From a checkpoint of a small transformer trained on Wikipedia: tied embeddings, 6872 steps.
MLP neurons of a small language model. Each row is named by its layer, matrix (up: input weights) and neuron, and shows model dimensions 245-340. Each number is 500 + 40 x the weight over its row's rms, rounded and kept within 0 to 999. Numbers have three digits each.
A block is one neuron, or neurons of one layer that tend to fire together. Before each block is what it responds to, as a language model described it from the Wikipedia text at the highest values.

Responds to: Line break after section headings
L6.up44:519508466461506512547524546531477522386481523537537502530566519485507488440508472456573514511469496523424472492489474530505535497474580606439608569523419516494449473505507434490596561568503469535568422471449527507484455551479448542492484533542502522495530374537550472431451530500493574532
L6.up482:530508474498515534532541526521545445558527468517499460454521491504463500489493506546429504518546452451502502511435415524478555472505398428467393515518433501494557496492469480534478477494531525512412419543537452489481472525504518538547551497411524507452474532508495489508423506521494550497
L6.up531:493452500487486530515517564508503517419414512453526502507500551558518492505482502521437418495457521517554475460484437404517604573442541511408510464498539483521490472369527500479498512489484541413483510530530481510465512465502539459482490477520477547460534460530489529494581460521491521517
L6.up575:498509468456548464462536568528510483535510465513507509490531514478434490492469528481433491471504403539483460478474523488526565563531506502447496529446468508547522556489511502466523480481467480481500472480534469504457498579519512485580508510504536473520513511573580453584484459530485504560
L6.up717:402550410511497537502463424470489482456501495540518508454423520481510514576564502449480501496495468462463547487525553540482411465491483490461514502496522537516494497480490474580485443511484436571504487462483497569504415470431585440522491499476530504508483471557484439618366504465490475536
L6.up746:510419560539541564439465504476539446486456486439467555551455457534511489462536484539491427481523523528510580478506508592533556415516479492574495516525533482476490501418470535508473529525487472523539554472558478480573482512477470547478489521537541493497496485571454487491450526557549477559
L6.up1060:471412447466517415442629493514484450442486492477559483470536479466484510486543500528466460435553463505496492523502529495401566538503631516474532531455542501485534546475530425449506476513526479585478533514512579552457474500561576504553564436444508513477415528555489423463458582468461484506
L6.up1091:520411463531436564531534527513451547500548477518561495400494485607530546459472509509535507553519486612570492542564502477535529523503461499475498548475558475576491465526494458518457487486448505494494520490530534506448466473448551491558521464502514574502540516526506487529543497541472471536
L6.up1462:489454504439476555534509498490441499491489525533453500539553448515545504473479494479526454517529461533406495570438478491461495548558526469486446531460482515528502472521524468443517519519478522500488465489527499506440553418499482507485464476489499480452552516484541444513509526466449540558
L6.up1626:485503557487496444572536530455561510506448483455512516438417522489459502479441526532432568486486416521554515533459487484472530510518480468542468566474436529541500534524515474451491472509522508478478493530592514441545562531549527498527456510502494471475501505479471486542533516516425461559
L6.up1732:527452466529501469458460430515458498446578486535561570536532509494465559487449446485505500461554499510456527490576473580527601424552534555488550494478422511496505436473535453552511522517575534499437550473526443455524476490522477409498524520544468416474531461569569519458497470539468494456
L6.up1749:495477526521604472507474551505555458527535413517485517483483518555532519506500505528404509489491515480491515548568514551559480536539412494488551539536526508524509443453548487542438486554499398509490488556464501460473459467593520561430493490548501486502502505535462470520503536439553521494
L6.up1956:513523480504477448538517593538430492488457550473536522540430495474429518506539432455536520553508422533458540506480523483517524528498512494572520508512517486522458509482501544602525552521514533499469471486476429473515541542573432442451540482485499494525473583463505481495513496487531563507
L6.up2039:471534521526516487540514450536460480487580509495516472545528513430517475506502500433497436480499566518510502474474482474525548495596473480482491551470484453494471522500564488504481483533542492558517419561462563484549512439538519498561557473505481485490502501571510580523478531477476490426
L6.up2257:512500531494516464524463516580498512467508420492542529444488488556458528486515429479479528515477485551515532466407445536536508514629496496519508521514479460578440469500498553508485458548498540515480522525497547495461550480555518474475560486515470532499520579527542448497569441429485556520
L6.up2278:476479524531569460534494511523467476478489459524569471492508525469537508440523459405490510495511503496563484501476389472513491522481488507510532533502517493555554511453411502527509554491535472545497546437496445517456526537593514501479498462507547457503531534459449505544479458565437562471

Responds to: Section-break newlines
L11.up684:557562502431472478457524549553435461472517494498499544505492458513518510478502570468472457479522480520502509457486523394550568569515498536496504526557549503498479522530495516540494409577506500558512512489532582512381452483540538505503537512554415602545495485471448441487497462487498501523

Responds to: Mid-name word pieces
L6.up52:497550551491526551528492524486481491485499518457518463523535508487528547576473566585495506529409494523522464467563523455513470495511464479436504518421530552513474372539476467517526532497455472440576580547535441498475514518458527418472481554524439520618501510471482549418466449524518473397
L6.up165:515460503468472483557493472428496534461518508469500470569427522487517531542545411543495531527567561590532511364443518507527468525482448495438530474501490486552501460468507515507420460503553509505491509451501524473506511541462461478461460489489495499505546524589479440563511489493517529501
L6.up548:562551447543437537540544495512493481548535529526528519483541563565545480635502560468514555488492458542551470490398435502471534525523531529456508502468526458515466481448533552499448515461589484524492447508551489519476459608495514500520480529505437460440494515477585494544525491490494419542
L6.up723:568487442514412420426489512501473482468513537510518574464574530499482539560511497586488563467564496509484479575494497523520484462434540483564492425446477492447579523486530496498492496416494490523533548444555468451533475479451496485514613487464493492499513525517539430602529455512512546398
L6.up874:465508526483455501552422427485489496446520498529562424511514469508399388468500472480581538468485450527527484469500534469446509488474422539462461569522544492569453505443460493542558501456517504555558553497527511545534479520561549500494508487518495504509528482528561482549515443505530425492
L6.up995:484441471456478495493515530534503458470508478488524503527506494440483496507422516481593551531492491532458481479488516545472403550567483488545496484518571496573511494512481474583440485532455498439509459522560536490526445418435560575527477480479469512476479421446521525481508523483511518485
L6.up1233:532529434497450530514483477611488541412512444464544551482430617489452532591410547477505486468514580507490518544495555479563529409565522494582498525457495503461484512487475514498495467529479541553492453588528462528476474583472467461569533496549516535496497495476486421507582456512568476514
L6.up1368:531359440517454448480413493515548478534499528501462557535546497513591512481414501517520534503521458538530527463489462544541440545528558539528494504507462440494506483500429461521493478483547478546537572518446481497499512572472521481508510494507487534550487479496491488511510482464515523572
L6.up1618:494555535459445485574512482449514477548518497413631443531455514433537439497440530452500497501424541493522503518520505532587515525566500462462509430486473535489489513586497518538569515459445513570531526477538463593485481490499579452553578481413447523556592460481530487487491489428525474485
L6.up1852:458509429534490414500532472522474553490555527480523497521552526488495555518453519443512509483478535500489472473462416505481479466530469468526461471481499496538471508484482494478553467415502494505542489478406488467484502501476480485505492469513541493471510484493554469545502509421544491474
L6.up1870:494496444578436503472477509486528515517487473411524522531479521478554461558454460563449531495477505481509514451445472546520531501438555581552490546552576550535422465559527510501476535488476477559530531512480420571430531492390522511448463513493431390502489505520532489507527450474476490515
L6.up2076:434546459485513484495483534483528541509556491393483498460501511474471560499520529540479487460526527477504527463462446548392572468506455550479526531520522603500484499562494497451471502483531443495463575467487453508501486506521486535546469517542470420488549466445439521506538513482466468460
L6.up2343:451473483472485474448472527477486519545517502422585538455528530447493517594557476585514520459448500491543582474522462530467433515474469550501420508526564519526471479507518420515499459519500507489464524496467463474581438459461498452473480491460524533541480443467492517543481533550533531509
L6.up2363:501539508485496540454510506467503477451487510503518539477460506561496496522494473561531481518508525544495520514459460553447527494557497426507498542478484504503550548476504503531434530452458399539570479502485458481522514494556488515489544509534468488528531524461522432488492468547443482492
L6.up2400:499485420500498546549497428521482567488548575504562501520508496508469579539500570430532496498486439530498535544404522591505470475534455427517500477475428543522446490425545500481456467465553517470472489528533491475484450498487497518467405516545524508485549512560513527473532462484534475442
L6.up2553:450500440505487494509475429490530528526449583410543513489488502489498558537473485519510477495481474545456462458503453564453490535506461490486552491493524472507456471528440541519401471495484486570542497520566495548448512585568497474566477530528456488490514541457453454497416424489479483502

Responds to: Row-initial years and entries
L11.up533:485514513520467539405516518531556549482491467601561474567422578526488439485512498487495513552503476506481490479534475595470472564472457543496509462524444545470427474467503564524551418516449455500458522452514496449564443484532472572471468515534459484521519489486515460512527440497489634470

Responds to: Table first-cell separator
L8.up20:481442483466475474519543479493494489464505543523563574513475508537473555506501503445507478486522530456473453521514523565541536521533497496486498526543484544449474519468542465442491527500506433479411484525461460491584517438483493527527433471446550526490576488443456487466482406488423482475
L8.up1761:461520525602514454500526517528448520448556518441530489477506441496436522493575476577512430533491451511505509442518455497518500533462564544509515573557461507620438468444486538460504489476493521483467473498527456453534473445505489543521527510569419533479560471490561496497560478489481527572
L8.up2003:504527436539494491555413506498497532471573500460536538466562423421443546552512406532554464529489527524492495514468532521452516474514524539475460540502572485466601530507495501545532513535469424523526531515606532466572501554463505526526440524500484563407490549446460455548522511527569399468
L8.up2261:595488423470515565556504490491510508479491459500479486458573529517459489511531507453547537456486486460483508481464530494533462493504502535470540544521458477455543549456535479472477490556469440575398459388572493576568479441552466492508492486535504452468567466458457508489492494432470540516

Responds to: Sentence-initial time phrases
L8.up587:551523444533460490492493502522532516499482459542514559530546452545474561518465501492510424480499555507466437475505450541422530463490506445503618434522391533462497534499515522467518495526476536565555413530557519502507514516515524518486544499452498492511457459513510504482473550512445472543
L8.up1052:505462435480489554568547456538516510530512495533521539478464422479511525478537479530487463460477529489524496546501484540509520508471454495485540499501513470498472548512574511532484512518490494475448527502446541558509516471495551531525438486441525400454599518536493440471501532443535412521
L8.up1647:495535540517490521559461549571580609476517507546485544551513468587513469515496515498523451487535492429517492511543460490489518521537484521466481459520562537421508489419518522521456513508465431499521553475512555514517562457481508516513520492479524427490514482489498529534480520528587502494
L8.up2130:455461439572505490504513497491497480560483432524438558492500519466428509429517492504463445557541514526494438559490433518568477462537482453573504452540490430493548538488459458490475489469446502477462511439585562593478422484522518449509584542507487494393417497557507450451462504409504468515

Responds to: Four-digit year tokens
L6.up77:497514560460495497502479514556537515467488461435437510487517506507497544493488496564509483478508554467548494427467552486503601418481484487464505546480497552529526518510525501522526517510480494570503518417424525543456528548509578460491542517435494500485545498520503439521543521543484401521
L6.up423:526453459564519524512527491480407512467458513438489524481501468491486403483488530470550520544528489498540467485470526513469480520505550482481525476471519447460547558473474504495453511464482511449511475469514478487529508541480458509520483504469539542536497437549578494464493559513491487516
L6.up518:517496506550462585524483478593429484535508545490509518594472501555520480480475489568447491438573426464504477609438495496518560454506485490554501477496520469540452547481525446505506516603494514538423537507436512515495524390489448525494490542513480503506549483534504472500613543482464483498
L6.up563:473550475491508520506495497545543446474553523609529518535465514527516470501506550495489488468497430502510571465532455451490589457512504492475484512518491515496485422516525488453444520490497472486540453534529511541544487518565570495521571506518454448509500488533509504503516554452552505428
L6.up817:487493446548496528478521461485519500474533558501504449523517500505528563494546499569540373508441429497451457573503482450469518527446559558507480465469471525522546542533479566573516464476479557511527482508506483468512577524487425518478511454485502494443488546501469538480506517553496502463
L6.up1106:496512423525558565431505440515539485465594457481533502496491519481530489528499532468537468507516531447557532469474464530578471500540464547504490552520501542524497510504532474455443539543592556445527487522489459560556498480534510508405579534480544515451427437446480446475411442496499525441
L6.up1118:502486454554502497557429503534477456435483497520519482506496489499512481564436415517427420475495525576517521465453480535508476502425455536470455481529455493534490507573527499522500382488546486460505464488478507512434493467407442487471533539548540470390590480486501454458443489491491509484
L6.up1193:513570529454516514523529485444494496471484499543533541469541536524510522451469483442546533491500516510557504531522462497464448561512422417545442546538546495541519534451457503463483585490524515550522495521489496539570572502497484484443488542504437520438527485531499477514509460485503481506
L6.up1311:361532510437474512475462510530483511448498527506526471564529489495510524538474475573500489450499527492549527505439493462483460512461554458499586467518506564550564481459482470556553478516539451490540494482501476464458556469541515472482528476483561523472467497451560504537444479490423593477
L6.up1541:495554500474517458462471474472438506507485484486556525451522566491445556524500495503412547535471462505461539520532466425460583483474568546545433563540485509564450516510487512529464431487510469513477544509496455538481506543496468497550550492540517457554497517520403536472412506485548528506
L6.up1688:489539593564470441570519453518491507460528421525448500444579575457442531498536511530483481473505544548534479490448462563514470494555495495527499552499486484540568494492456509510507489469547498516499427498526551528457503476547455484473447481482414585561517581494444462515519487432567541496
L6.up1743:500525452522520430495567472477489455502554551449466495542475525517471488579439502561465530457540524566549546483518499502508511501459451481439533534449440506443426517432487458568568432539495480522554501555458580481517454471462460523509486485494557566546473522475539444515498495475486615443
L6.up1757:463462457556513584539508457550501496486452482480494433514543491409521453577445526510505447498457488480478504477505479633521536516520526448445530508486583483507502489545527530493527485510462568515451476490522496425549515568528438547475452514524420521556505489492526457490515566573525472447
L6.up2007:435543624455514490565432475526503471484443525449456470473540570500517467482521534469483479435413463510549470541506487486502411501424433485509498508503462530459512547520460479523445466470457422509507459511451464484530580491503533520469542475529607528507508513548495455536497530464506456467
L6.up2208:559485493524591497484514476541496468454550501556472500535495484504488474511530507463426440475464472478449459510518506493507513513511543545542559455583459506503610399481539471479474491531487509511466530522469510561490552504466552446564482502471524529467500408515538516467504478488517553475
L6.up2445:544483550489583577469484429479518498467525547544477470457421517489497442463453478573479490492501564503483492404493481520543501466508428450548505456453511489563487445479496488533456449550530526482456502473425589541507580477541507466482511423424486505457486494429453431588472512451557456479

Responds to: Paragraph-break newlines
L8.up1018:517454421506471538460535485494497475563480463506496419460552505535507517452512474481534504433503511531407578501473559482492441511468530486471506453485476516525503522465479541515568481438432480493488488436536484449499536461507447474502519570578509496484487518535516466575547421498484489507
L8.up1719:487486511504462443429577516538493487498491509468564515550470521509473497499521522409534481519497461507554606492507482518524514495455562502536457498509479507489494485596514422522469512491477496546500499528427496531502539533484550470550482619588532536458489437448603461540503442491450550517
L8.up1843:452537474521527469519562533447584474479503442505478493505465451507474508458526486457435467510521501525521539513496489438571532492467488506527427436513478490476501460417498488472456503472410491455472484497453520484503468556501507507468494464515431535520487473466590581492446536539499464465
L8.up1984:513413522618490542551537421521469396452506459578522477509484523446444505468561473536466506483425506516496526515472509409528489499583451505534531519497497457483535508448487462603437485506458501508521489473490504469467470502459516509483473462535519550476512545523547432449534519510482472424